MLP neurons of a small language model. Each row is named by its layer, matrix (down: output weights) and neuron, and shows model dimensions 0-223. Each number is 128 + 24 x the weight over its row's rms, rounded and kept within 0 to 255. Numbers have three digits each. A neuron's up and down rows have the sign that makes its largest values positive.
A block is one neuron, or neurons of one layer that tend to fire together. After each block is what it responds to, as a language model described it from the Wikipedia text at the highest values.

L10.down31:143115105095108134107098153101131112131130167139120081083142151117126135101137123102101152142106115154111095134110146135160136140095104155142120108153099114120143119125067158110140157119056168122110124134168098137117137148111146175129146088159143150073108097128127129156145152088116123104065159142113166119153140094121102131131135093151153128134102155117168150133118122089147149190125146119116137138149132146135142101131157082131134119122111134106108101118128130138057128138139104144097098109116126130148106156140118163115156157099144153167127133180133086143141147102153142146157134096123101135157170102117116148113151149087111102153135119134133111130115136129117064186132
L10.down153:190159161073106126135139156158149181131153125156132128118134149124154074148120126171121116158108130120163157142144121100106073148074142129086107127166133097099114112152117163136130129120106170162152150094155111181135113143149122152139154168137105138108105134112086091117149100131116142144098090128119122120126113135095109143139146153151156113153149123145167143129102168105107156138100164098153132110189093128136112112138110128110143099136138118146130109134121144105129145155115125124142162085138080101142123119087148129124159139129141150128132118140111124168149132121124092117160095149128117113144117151104098146149142091079163091155132097073137124155113139187112123150135
L10.down261:134133115129174152111123153152136121123134095136119082108116081153105132150130124112118168122113083133137107133092143120103117141167095188134171167128140124162145154137093143119107118135123150142143132147110087137087077130118120138128142107137110148130115095109152140127174129137113140156093127147136116139172119139128128105154101132097128088138147090118124118137128109185137116162155093136112205126126182145115125155097100110110121145130101128108138106163101129115095125098182122097136065118094094095110153138098135187182120096121101106087137121108108096146132139099141099104143127133141153147109180155106120154134123139107163088112104139136144114111124159120119132168147
L10.down401:162169131113097120128145150117148150108100136149142122092177125152121145138137082112133093130152155144127151141124154122106133112115144159135095117087131132180094131123093147121089143116125126182150136123139102161069145117127171144112118123126155103161144129082110092138118148164080125149092128107138127096110093111123165139159131130165126116143093141145112109127113119170123138147128140157165128141135132124134131139104122170151129134137091138122170112177142108101130126126128131100057137130131103146097095181161118144083101127116146127121089125141144151136158169113148162174136113145141093096087168153068102117151105184131124090102127145103138116108098129132110088123126
Clause-subject reference. Sentence-initial subjects that refer back to a known entity, mainly pronouns (he, it, she, they) and the final piece of a surname (Foster, Dhillon, Hal-ton).

L10.down232:103115132108140115139121154144152128112122144127133145081161181194167154134128132129125139117155136133138115146131117127133113107142152131158145207110118126173161074127156120151100090099130112124173122110111177106140154102129123131093137121140117159093087106142135135143159078134108117121136192104140142101162161163100134091099144121148098110081096138115142131091079154117132126118156114122120115106068147154085111132162170123104165156177107131167098144131123108148171131128139104148111143135123122120149101117117140122115123135114066133086105109122084165105135112110147127125132129127147149137101149133130095133141130121120101151151120083105171105118127093106142139120117
L10.down302:064096080146123114100104148125152080118142113110139112138123133144157138108117133156156064092122117115121048117157148114107115133117122129126175139109093145115147157069093170133100111160143112118121116110097128119135175108155118132121117138100147108080130092146140149120154121121146120126133111137127116146108147112149162125152143183148119135125104128099085100116104106141160122140124133120128137088151125095151183175180151121123157134116155090144149151118152097118113155153129111114160133146134147129150128120083155080135108126118171138131120098110136109082095166127118125096109125105138117149113105173136126171104079140150083104115133120126138146124171100134111110147153
L10.down378:133153132113157176104153136133137123130153110058095133113140154128158131098144114111138119141134103110122121147088156121119135151163131102121137154171135157139160112104099137160174122107182109111109107142137170123113149126139150141139098101160152119181097126156141135145141157142115106171122128140151104106157155172139129109167193166162070112087141122123116086156135107191114117121142089090155145116124132138166110130135164120123120075117185120161125116082151120128111112143142142136170157103125116145148123127160132117114102129139141124103099139135098119131113124154089182124101120134106156082116113144116129124130112094119129137155123129111136139115083123088153125182108
L10.down697:103129095125158105096127186133161089138084141118100125105140160120111130109120171124126122122143145083127130097101117132137101119143105131137176133071135132149122115116100179129115139100195115120125085113147106118151148124138116101122115143125137150137147116158101159151089149146176123129123135108103145107148147173157135123117179150129124134098125077144120118105111109158132098155125144104130095108088119128157110162140128107139128125150139135173097170131126117143130142183159166148101122162092061147107161131096186126089090114125148135106106174121117138140158150140120095076099143099134133107129154145156107139152101104093145098143145115118150138132084143109115116125145
Initial K in names. The letter K (or k) as the first piece of a capitalized proper name or word, e.g. Kalmyks, Kashipur, Knicks, Kang, King.

L13.down3:086155093109139085111127119180132135149119142154133132136095111143148185113127138089124162111087140147138113123135133121125131100135102096126128122086112177125135156119095167097145110121130165134123075132115197139145147120148161141155088091133131125161119169102125150134124130121132098084110155173126149119144128122161108119139104105114094140133104141111123158117122144135155149186105128128094103142141126116136062164170093145111097130156111150086148095128135158130116169101121143137101126102107136149104137130138086172124127153132141174110113147140149120187089155112137121161154136140125100087105127132086108164119159134146165163097117114150130132123118141105138083163124
L13.down383:141070122150156134136103142179135106137115098157144129132155113103150088125133123125122158150128114147125107139148134169126090136103129117108112150157084133169102124158110096112108132131118135108183116128142104132199175117120149153115120137144172083141154126146108103104119090162116116158094121126182086111124143129083103080121125137134148106149135116158132142131094139125141133122147089146143129130126150145172115123141148120103133147147141185133103105148157133125165117155170140133134115153090144093184085155131126147100138106126161123149132154134108130082130110135163100163131142087191144132137112146146070118134107135157130118153132102102130109152109109132153089090170
L13.down638:139123121144130149111150070148148153116084130144107141140138132098121110149158101147123116145142128123089114090128120127088111092102136140162123104171133155146122163101150142137079167133134138157138082121154171078188123106135146083126143086129121128159131110117148087162126100152184157154132135124143129144156074080104148098119119146138145109138122104107128153116164098169133137145189147127154161129102145122154123121114139138143152133152046162151133137115110099122129106112081134149130127115130128140102175135136143085119090138155140119116111105154125135172157139110137150123140137131140132082094135101125114150171120094127135094113164165131100128120122103100130178140126
L13.down713:150140142064139157104095116151148164155125105171106127148114114131120054154105141140117115136124080133105141101160121089141133150107122165122165084160118138121090135194135107150130146174150118133093150128119148106128108114136144136172140142142102126144091161094094117108135121098147100147137095144133143138175121154129101157116168118119159158112134079153141176111126130080135125139159157119161127101137130149135111130114111128133115116147130146169087103146111094064135150110131094103138099087146130112135156108099186140163165177132110129118127123123149121114136122193132133099121141152146131094130112147158107117121141111158150127097108126101149122099123138123116163150113
L13.down734:093069131175078149120095117151100117130100095138139109153151113114063140154124126140155164145148129119082117142125158150112120142100129172129133135105131098115143111065104150142115073144150154124144148156133132138135132135152115118148107149149087106118157108115124131185107117124131129110107120119118104123089096099124086197127108138092150133139163130131155146171157091092151191107118116123100138127143097097128111102102115103152116121144135136068165134113122105101191137129117141111124136124184122128163088144115124152130124171144117096150094111096135107141111153151129146140096149144109151146124151140123142120138170083130100102151159114143123147134117142141156133116127
L13.down744:147167188126110139132116120137147137140137110139076117142120130118123151134116142125111153153099141104125138128152135127120120154104151158101106136120135111146165107128084151100144085120140114118118188112139118130118115110107095147133078142149149176142150119124096110102145152160091137110119113115123128105152123124136162126093100163072167113117130149137127111059092118127134160121106098112123134178110119141107130084126154164092166078065111116123124127128152165120143114143181159124161156119108151069148126137126138135120087124136132119130115103124141165091133137116132097124126207147136132126131180120122146097124119164175141109134120127097105119188082155141123119140151
L13.down851:085112156148084164149147116106183143159141137143147139141134163112100112159160144116168107163174118130123111089153108137141159136103142111112131114104128077165137095112148128118149150125173152137151161096111105142119128137140130137140102142142092137113110108123105151133090120144105157126113089132109121085106163171127123143142108175144131118162149117187109097109167127090129166122104093113105133140149124132134080090108116162128112118118125111134107071141131136114108118139150120137120150111152156154133109145149130102110099113060102151092141134086146111103117122139079094110159148140171153139160110142128143126180160140145160113146097094117174151117087088131134132134144
L13.down854:083143119132133115102108082175138123086118089163110152114120161126147112133122106169164103137128061141128127126124126141101142140105142141150130124118107140104121133108118131085113125134123133109112115104141130101132145117147153230148120118110143149111092137125094087143181109096101139126106107128105134120157099121124115106169086178136110148138110134151167125132130125184119145135133139132105171123105136152163103153130134123098135092150146130143123144090166077106123162152120145138112164146163169130147074155097123152122126150130101120123119129170150144160148176088153170118144105120122114121112109130133124117124077123143107124121075100139150115147155133129161151173164
Clause subject endings. The final token of a clause's subject, such as a pronoun or the last piece of a name or noun, just before its verb: he, I, Sanders, Smith.

L13.down61:125155136135137113121136119124124138074115116079117092147100100124093156116148125121136147141143148149136114120131116119137133142109131108121117087109114139095099120123100117120145151153131125118131137120124095111108078116115100142138123142101141127144131157184129104151055134156107123095107150124115158126118119149140120096117187127136152124143104139157134137132172129143067132120148116190136135067126099146124112130164181120108127112102182126137172092127157108121150133150141073127080115107084141163102120119097129126087092106114133121087127133146138170106136144056140071119154150109121121158123135142134120108115120119141153159131120171125165102106106105080163166090121
L13.down278:148122108077122131110178129110106125130142074130150128142124105130147185084158130140117112127142164128119131120072065122110131172148124206127132107093139162128139123068114124120065150120112112117121127140115157116095213094154126120113137124093101137134116164096134122081110126139147134113130159111086119147161138140099096131155149161104127151149150093106119133113128122141160148116127118148100083116106127110126102093119106070147135137154142116136111112114148101108147153122226105128118151143136134122102134109104133126145143142138125153097142109120115121131119133133147133127130154162139131147148127090128153109117108157177139123129116103165121115130109099155130135096151
L13.down322:105140123153156173104140143140114141122136092126119130116117127124162110125118131152140122107161143181098081123122166092137105117084115141116151133143136114164124144126119116133107094134134136160106127146135118164121167117104184076129098105147146115072121121068130129147150143139099154142096123102171114114132165137113116129124123092139113120122134152130117158114146145169124143099183096127102114118143156084156131114165140141115174172148134126143167123103127135134106157136122138110097137092153151141157151143135159104124101073121098173173195115128133130137125172145092122125117138171152142098090106156131130149134124089109132125101110127112081124148172167177140108094153
L13.down419:110124100149141117147115154153140168159133126083156171121109174138111131129120112131149109148100114146107123169140102141100108128120117144108115133129110125096189126152127120162117118098140104118097128118125138104126140146113143117149119161129125151133119123141094115132103194161148139143130102124155086083139196132127121072106174141129103108143118091138132114120076112156110110129112138133078127125065092158097153123081118093102162134100115123123116165093143128146094134128120110125152175141129090119113114104119122120129086144128151148127123138084126160066128147117113149092162123105094129138134068101099125164138124122135139142102148101135193098133139130147122104135185
L13.down435:115127136089132126124095132111131109115108140129125125102142130140096124127106110141122129113134118112153137132111122133170131148160148133100139119107096133138125118129124065137137160121178124138154223119136144090133129124134126116149141074141159201142104103132096136127136112138119079153177143093112073153122139090110123163139137135117124099162098184127109126151137113169106166136117091120116140178130156135105145095129128126148132148126127125133100148126142110107123145137161147121107156121127149153108094107156131101109154149080122134140115096123068099128115120137086126120157097072141120150145141131199129127163151145156106105137157133080143122125128158196130087134140
L13.down534:097139136115154101118147153124121111138125117091129117084121117126091116105083147110115121119086124125157120135110133112134147200118103168112123145108112135155103142115093145114124178119131142088091115083139145117105128152149119161135099111094150123116141060131093189140175150148146129153155146064116144101117133153107128111133156099133115141121137076162135165102121135126139116091199174143152139143121122152141111140133156133151125148140107126150113149137147124102144113109163120123160132127090084135160126159130084141111109137131123141127078139133098098126115112145108099077118144087166163121148092120106109122159111110138072124120109114133104107143179113139164145127152
L13.down620:133132112122139155117128134115126131118112152119167152147115138114154109131189097153077130115133118127151133137153166198115161159114119168081135131120098157115157162102106163133123088173119140151092108106130123093139100164123125084131103131133166131094156107126145124107092152114133110112104164132141136165106097129123144132106124161113151141106139154167136121127125089149152169108147079115124142083120091104095099142110139123136128095073150111139128147114124147148098076099150150062121121119179127094141149161137157087105111099129129136160127142137142151102133154112082109137160147148151140133141108157121135131153122157089116110147101095079088105133153133149116119129158
L13.down643:121144122102124114127123134154109101162087144107069152135071111078108134123107111150116148134104147115116124112111101152135158150140163056170121187128073152093122121097144128178102112128150134137130110084115151098130159141115068141102134120132151103140140113097117121096134170121121140135138118084101169155159131112112153132129170109124155108101126118119098152132168098116187143114132095165162127116100116103132107139133141111077143108142142168114117130106147106132102142140167142127147136177138129055146127139089137122153125128094115105110125103123112160119122124113130150152079127135130115115166180107151111157145119092155136116139091129144129118151108122127156131135121
Capital K word-start. Word-initial capital letter pieces, mostly K (also S, G, M), that begin proper names, such as K in Kerala, Kazakhs, King.

L10.down110:152085094116118184132129134104134137148133146127125089147113116100114130147143131144142169122135125128133063117179101161118125138170144131121143111127119147166167176150104121156088110107152091145137124123160103135175143160105095106137099175145099057165131144129123131156109104141125120187169155060120132170134118088107135081124136145114106147113142153103120127112134155127163101123147136142100140122158129132114138115119162098124093143133141149175107138117119117157146103122146131105121115124114090105173139148110164106122135138129082126136084169153158148096123147120149087129109191151090131145097107114097124132145138103125127153121151155147123133140092126143126124150162
L10.down442:126131058118109094114143108131140120125126147096154138139108107135132167099114130108145157204115173130106101130131148188133124075139117115140118111155139125163104080156089133098112126144164108132153130138074139132134151130125105136105085122139154150151117159112101129141094112154148088090133116116141126125142189153095177130116131128164101111146163113120125115122116099118147107100108128095127108104141128104094141101105132137128119121136161133144131088135107150117125154121145162111133152114100135112127134166099124124134119174151103164148145108132125139126088151190121120134175094096142145107111062140135075122127117113133094123124145148113131124180160110081174094143141
L10.down589:176121106120126106125148115106129128126103152085192082130120151123115178103105115127158136142100135141091082143151164152146140106124140160144133140115130097117141066128121156134126102106148098138177119135121119145124161134100104113137151136188151076148104124118099095103142108147138107101137173137124127134116151090119146127142158153151113073138137111138173098144154136114143129077096113096146130125130149193105134091117133156169118078149135106127138127117147144133106136098133143130160107127110135149142054190130088176109140143128130111082141073160099107153119151127087131128116135145157152117116108143151134139095147136134113106123135136114142123123097144116113157115117
L10.down726:122100083136073124122138136108141127156129155157132091142129142124142087154117149136176168118145115144146128093139155149118172133121105133110111134180140128178158167108105116147161130184107135108159134157103155110148133125127117138138146107128161105141146164131136136148071091137128150124156142147150108129103129132076140113174124140117128146152107128150140146110155129105135103106110157121133067129097142129098112096177170179146114191163111152148161123115119132125086140127159149183100092118123147120162182160071132151153171145116121130131129107113125141137082169108095099127141135142103140163113115118129142116125133142113138124139160180110110120134104162134136140113149
Mid-word proper-name fragments. Short word-piece tokens inside rare proper names being spelled out, mostly surnames and place or company names, e.g. Ke-eb-le, Dijk-g-raaf, Lit-w-ack, Yak-im-a.

L10.down69:180158115093123120101114119123127114179145116139147119099152137124130109123178166143120129110143111122117175106069103089147128163114148135139148138151126039105166100133117140112102154141123166128139194108103117115118138136160109138112096089087143115156115144147144141133096169117125073112160123118114147100113111139128139117150115143127119112166093127121110136144161141089152130114113132098177131130150110110176168094108107119096130119089141135098136152072136117112114169123125154148132090154118134172153130149097105139123131148177140100120131072135127129152121128110143085097144137120143122091129085133150109100115095104143099108120161135112108123103135163130155142113093
L10.down98:110141094129122109107143167171116078121157159159125167136134130087121099132173165157136148158119129114138143105112086125146141128092125138136110180091160117106154081126113124119143123132130139137157182120125147156132126115148113125119083134145132126115129133116137125131084114087098138092150122132140134090123119162194168142127121191096153112135146122108153105131166123081159135127097158110139125114142141133111117105106134135110163107089092134122140107105140145116136152130165090109127114108128113183111142165129171144158122114145165131126135080151114108170151116088157184153169117128105173119153109162134122117110136144135128129114109077149168126143143066121112109134159
L10.down179:144105126131151145167122114152085127111163123125111149106139134140115127123151100159131119106119132124124095114136125161124128122169115151134074123130131154134156127133141115165119071154130139150133092128130129122092116146163127134111102067125131119132130158127120179130162155150130111119180103110130125094108148115136161150145151149119136134165130118119104124116142132153144109153167110127143117157139103134153128148190153118160082125132134147110126129128153099145122168110117067121155139106061120117113117138171102079128162146081161167157093139127127161156134133121153132096075153148130125124137115138140134184115151172122073165146134187144175128067142149109125125091159
L10.down550:113164112099163141207150111153092143163156118083121112123125119143123110121122145080124127108139133123115116152155069106144118152103140109125171165152140126175118145096116185166172089097100117144108099119160115172107137124093109144108144094163129138121109147124110150138109128148113100119128112143122152098087126160138125142120160112148107143165080113151143125102139135156121093105148110119134130144112119089099173120132115140146151132118144136103094132190135131150125124112136106131096124119132139110114092104136122122132131122155148152134085112085163148098113136113138088083136097136121137137121114097119096146118159142096146142120098140154193136126095143083124149146200
Clause-boundary punctuation. Opening quote marks, opening parentheses and semicolons at the end of a phrase, where an aside, quoted term or next list field begins, e.g. the "Comedy King", Azur (vocalist, No; Yes.

L4.down738:146144139100167120088054122134121130154096081157118122106159125161105123100102139094131108102119141110112120108146144143124115106132161142138167083177118121132129125072133131097136084104136113136140100125137092145162121116126135107136147150167143135135171111138132120112182114092105105116107136133140125125127110128153138157130147143110129142107143122124106101104121148127116209121142121137159123066125186123137153141097126091121108084100137186086129087108152142134137132122085121132120146092138157127134102150135136107137100133160095116107131110151124111117093132121153120140130099120111161097110130105139139095125124166087103136101070174142132151147164153097083081143104
L4.down813:169126086127095119137188122141138180145146126165118122150139163167120135106135124142149076102147122111111108152111136117110068081108155108146115099124132127145130132125150158131096109145119109103158117136150085139150122122157125100139087149108174127140154081143079118134130125115139140137106135137072104123135116136169138184158150121142165183122088147126130116111129095112143099143124102138127125139163122142120125097131145142137141129133139145145097085129138177081097134168113102146142146082143094119085087120150118139158147096124144096136147091176107146157093170145109125173125097142144137098144161163119092179144126138132147116119136121130140138118101154168124116152147
Clause-initial subject pronouns. Subject pronouns opening a new sentence or clause in biographies (He, She, it, who, which, they), plus word-initial He/H pieces (Heflin, height).

L13.down0:107091157178116112145149175106111151159079094118129146135147134100092119114115138154127124134120118164100123151139115136117085138088131096122132142123111127121154123111161146114155165128131124158114108163144134072133161140105109109136112138100131155130093142134128097089111124151167127158114078144089137121146118090108118127125154124130105137142147091171116084098132155109149120124109122158108130107121156147126115166150127133132112085150115121123110115172133147116143140141124123149130143124135103147157139141146110152083095145144106126144150194154127144128127145115123134172081126092099163102135095140092096167134154105163159150159076064149148176147157104145123059139098
L13.down62:124127123114123117151163139116146126189129138128134108086132114116049109092127111141116119127106120103146131153090113145135166134109147134147132120148121121162165093155136122082096110126159116114103182105103159131140144098116121088140119132145151143126126113075163113135170106069164124124094093088128180115125094125117092178106137123125118124111102134144139126128106100141123137117150191123144090138135146082141104139148176159147125112183099139111178086077144106124148168135118156127120099107072114136109129141128156159103152103168094132132122131132094141152130108125162102117134095120136136137176114111100147114111094134122117116141109117108148099130128110092116126094132
L13.down114:098132141114125128059120112127098163128104170127131134125136149133120126143154136133111131126132119167126156091133153119100139088116152082124131138165132120125175112087127145126106121172071152071140131125100142086109088124115149116129154088162137143156146119125123131157100125117121143134140130137145131081140114139139187123109087150130152156113082104109133149188126094128122135088134164106171158156143168128134167109140099088101156154125162096076117109164163116119122089098135151117130119129148136092158148100106102124114139105179125115081103131117094134109148129121114098078140111126130095156160121136119135147126121145179153128121147113100167122121147101145140078145136
L13.down212:141102131146109144105121128143171147147176169136171126097161124104138131174098146151151135172132119147131136100143107179096117138142165110136147100133094148104126119109132109156133142172161155133102110110118160168142138097117120120105143111135146114142142127133072109122141126128201153152169130113132110071121138135092124128166157120134094115114106126116100139170103118127100132105117132140153129165171131112086140153082101125070135160120095162119166141130110156107139174128154112133157106140131117135142127160154081108124131136116104110112131115115146118120126078102099065139141141075125136129126069131158145104089129134165136157147127135145135164124169151150088127131140
L13.down492:138124120170108141145157189135106154185123121136169165108137146110102161082114119076106132118142125122130187141115143125117128123113125089080136130127132106118147125138110149116127133097126128156120146125110120123099165058120132145116074138133146105087128085118114141127113169124123120185138127150122214070084131109138138154125143142123128106085104110132119123121099124135134117105076116157163152112144150132107085111132146135137116105167123132137141158117105137103144095160115164115129134128129133133161134140128166080120105120091098120126096121114160139129142113142133129091100151134156173124101094158129133133140129144143180116113070108125100107167101119128166149149152
L13.down516:132113150138096156105099132108105141152124146149158134138149138115173142153133117108153111135156138111130099094148107186139120100095143172134130148125088123149130149145099117127157152136109118123166120097165139168087118117166164123127138111142116139128123054126124123178116119122152143192136131138120158169162131144124110131143138179130124115138092113185145098109133124102115143144140096146132176169103126132159149154152136107097124194151169128156126148158093151095163125128145137135118136128135103122110111088155140095087104168152070143114120102138145154133155169135138118111133109113128138117048129145162115109117128143138141163149151138125144096166107117102159130123153
L13.down845:116114163153095105112130078117160094125139120149130151107169144161166165116100140193139133146106116150092134124133103101143147138192098128154145147136121114168110125133182159089119111147122117101156156153134129119088130120151135138169121117089166122124126127124106150119154130112076101141098126129114145178140157159137112096139156110136133175117152122120131122111110190118128126130121174166154118157167179140110135112142155112105128154156132135100142110095149116139130094152136174125131089185145144119089116124140114092083069129139138125119134135141132155108116145143159123155152102108140153109128095111125111126147126121104137156139145093136167127139099107086077157106142
L13.down891:159159130122135121159105120152068126133082136061116126085146125110142138133174129074145150115124160105102129088160103167100118134082094127120159111112114113158171116141140140123117131137144171111116105170120170140114152126163105129086147182173140127131172121148107151136119165146118148117116104131113086118119122132188125112114123123117154153070098123131168168131133130121128151188135121153151135131095113112122137113118140137110132152134137145126113118134147119153154122124140150109120136127138092169089106095144143144120093123155130114066162123099122116181145090105134124090131141127130106127160096150115139131151116113151184120182132114155119133134155107117126141148175
Word-initial "reg" fragment. Mostly the split-off opening "reg" of region, regional, regiments or regarding, as in "central region"; more weakly, table pipe cells and mid-word fragments.

L4.down296:137126132144108132139162114119108131122147165123091155139115102132168121128179143149112167138107097115126169131145083138136134138139139076126117136135163125147148166136172134130130164143118077121161140108122110144129105132107115121113143154156136124115154196131117139121111148099138172113150140111158148124123142089104124229117149152145104089103111113164149116091121120113095153112109129149168127130172144095134131136156153144126130146161080141121170081147147173152123075117141157094142160095111133122171131115163111151131150116151143118134125124148123111092174111131172147148159122113149136135141117149123111126114128080132132100098073126149140135141117192123141130112098
L4.down517:128135112130125134098139148097112177092122131162170101102126131113156093153163150124125117105113140151134125148128109097124106177111128105160103148136107118139135099153091084168054157147094144112150110140158141128130104103089159083093113141137106121099105121111125151139113088099148139153116153126142104153101120094122146152133113154129172132150068142160110156110107124124180139115126113105120111119148171078131124195172151104100111150095118149124136108135126137121129135143166145078115172110109108094145184155118130131097116101155149124070137088110106111132140124121113128127131124148099152168145108121149109113123175104134140131158094128117107152139082129160120127121124
Mid-word fragment tokens. Word-piece tokens that begin or continue a split word, strongest on z in zone (time zone, landing zone), also g, or, qu, hn (inte-g-er, Ge-or-ge, tec-hn-ology).

L4.down161:124125145119120112154151119142125123108144181143130177145096138108152163100129107116109125152094105158159113134158119128117127153147162101086138093143157135129084114116111148135126143166167144105154134111119157165151127126111090124127120150139161157104121136112153142180096122107135120118091112110121150143158144113159154144118126173119100148107152163125074090110130094150138131122125084111142178118151144101132183042157084138158094129100129127068124126150098125118135127142114106087114111149109123137131119121129138145103118112155122177145108111131155098134126122113143129134072168126138142086120148170153175099107138134097100108144107161137118102122092157116134097127176
L4.down431:098084134082085151171145160133146133114146087137101122075149179103117146129113077066118100155126107133169132140076121111158141130152112124094141156111125146142114139072126148134125105062128145157152146121117131091113139150141133148081132155099129155112134127125116134083197141154102112110115135159141155102157129141137118101110099126124094160158159106127122095112136108143141116126138111136130125120086117115151119116143168119153118142154134148136157077132117134117121121145108148159131112149178152106144133078150103115097149089145156121098147127128136110118139114103120123118120187113164196149122087161127155110170152119134147147149116127116110123138131099099129136156133
Capital K/J name starts. First-piece tokens, usually capital K or J, beginning proper names in tables and biographies, such as Keanu, Kemper Arena, Joseph, Jain, Xavier.

L13.down88:088121112066135108174152107172101139118116094140183127128140110147158110092105115122152128163131114082127128111147159142144164120130133134115119170134200139183127135116157088115125148105099146090211156099128131156091119109135100131141122117141144121099122148123155129119094138124135127113112103172154154143136126120098122114122160132102153073133120164140150126117106113117161135116124151123158169114141125156175144115193110110102097158127141105142095100145126107174133125139127139129142112143091109135165110122158132109143139128177130146105159129133133112157114144137127125147131102141119144128131083174082119130126180142110168132125123134159151177102116097167135119125112
L13.down258:128145129125192104160141148175109102138152146083137171156153156104124145126095191150170132135161120119141109127103112164108133190164135130118126137156120192125122105142132105148133117136144142150086123157138109158107147092134132160112145149147099136112078138077128125140149143136117147122129121106141171173120134156139158121107129150099155144174137117103148134166096135149151106114121151136147101174111138134102119102141153104109136118155183154130129098159141142155125106110142128143140094159119107159142146138124119095173149157139119113131143113079142119159112176139125107136128131107107109142122104129137135140132110067192151122158109096107122169075142106134101151128114
L13.down284:159136123138149117105126129192096094102074153097129110139155144151114129121127150109166143117146134146100093122128130111147080122147133119169128145125166086147132176139140099150096141131158170160144156130163119133119142124121135107144091125138109171120128146124152166150156125118147102098189111172125167154115141154152180141138111133083145120153153113169148142126115159142106109144114134163125135096096101156151106144157099110133146139107149132158133151108095166112153107106075108123163097126103102132185157108137128117107134095114127096100112159087122140104136096134175140108141125171151104103113091143117149143128145137080108109103125169117136115139094109127145155101091
L13.down385:145175159125107078130148110146094112182138154113116157141101127126187066133165126121101184118122100083126130158151128127123134134084112122140157164126109126131131059146116086136110191128110101127114093121156119192100145177132112144098102117106147112166115147142131154122128137130095107121153107148147105122128141113142125114110146103141087090087097112139136132133128118142109094102116156115145120114122125149096119112137133128145150089117131150119143095157132087063086118146158089148154192114138110115131117140114101133132150096113136129181150133156113161146112118127090127147155146129095113138104121113149157149138112129105164132125123119134106138133119131136140153104182
L13.down552:115145139115130116143119118186167110121173108172100147099153107101134086118157164108124152125147125142135165130125108165124102160141112133097137139158106159089132094077120161134136125130145120156076088118080089153130121151119150110092085160115144134135161140120095136152171158109149120097120133166125154130161144126126163098094150156161141128092124131182158133149098175117122111123142181139125129136107159111174157117151129113160109117115098075150123107136137161125111114135164099113117148118112163086138109126157096119117154158112128117129130115122097124130145142139135118104113107113085111138126121174125147128147113085147097123142088093175142105129102118170121170159128
L13.down652:130127157143122089188159098198109118097115125113104175132123096132130114140107119142126141129121117137145129135129122105119122139117093152116126163106076125117082125134175152130123120124138122167141132114128151100140130090154067128117104111129086093108149159079131095131168157165123148102128128162127122123101075134103096107098116134134131090118127136108121173147111138147111095107154098117109086179116119135087130086131111092110129143158147108101131145115135106083111128110149111116127173156113142151118096105160133140139168111157081118119146140097110155087130095094154108138110125116100125126143107108116121143083137151125119154111124079127127083093124118092186147135162
L13.down747:156110131126170117120124155190123107114144163080106153127120084116139132137112166124156114123121127088132157138152117113120128142119172118156105106129114154122118165155125170123116143125142109136197137136144130133115117132164133118105097125123121215151162124133150102183139105116143104124125115132115089131122140137124151109180129100100147135110148118173130111104118164161118127151126134154153087119119136101151152125140124129138123159140123112129106161106184140132131110045090154128104073140112119133113131133124156103134125107142083103190141164118128127118131083145176147139096143118099138145171097111132140110133155124111094140107092128166134151155072122132120134108161
L13.down834:140134085126118114155129140109115179132174137173085108137120126108114130167125137132129157145143106157104142099147158128132147145152185127139099165158164115120112118120127099119116109169152137127120133127108138058134153109087112100131129140118126120126126147122115203186110139087118093138096099116178093114149139057115107123147132145111133126150119150137110148119157107168125162121116133148156142142143142138130109120139120168085156131124107133105162135128122132126099149126141165135158129125070119151102156109146092091149116095134126127118186115101181147150113165135128099100136117126148165122123136091108123151158155140102102180130115100172155164116119131149115164111155
Opening quote marks. Opening quotation marks and other boundary tokens just before a new title or quotation begins, such as episode titles ("Dead to Rights"), song names, and quoted reviews; also sentence-final periods.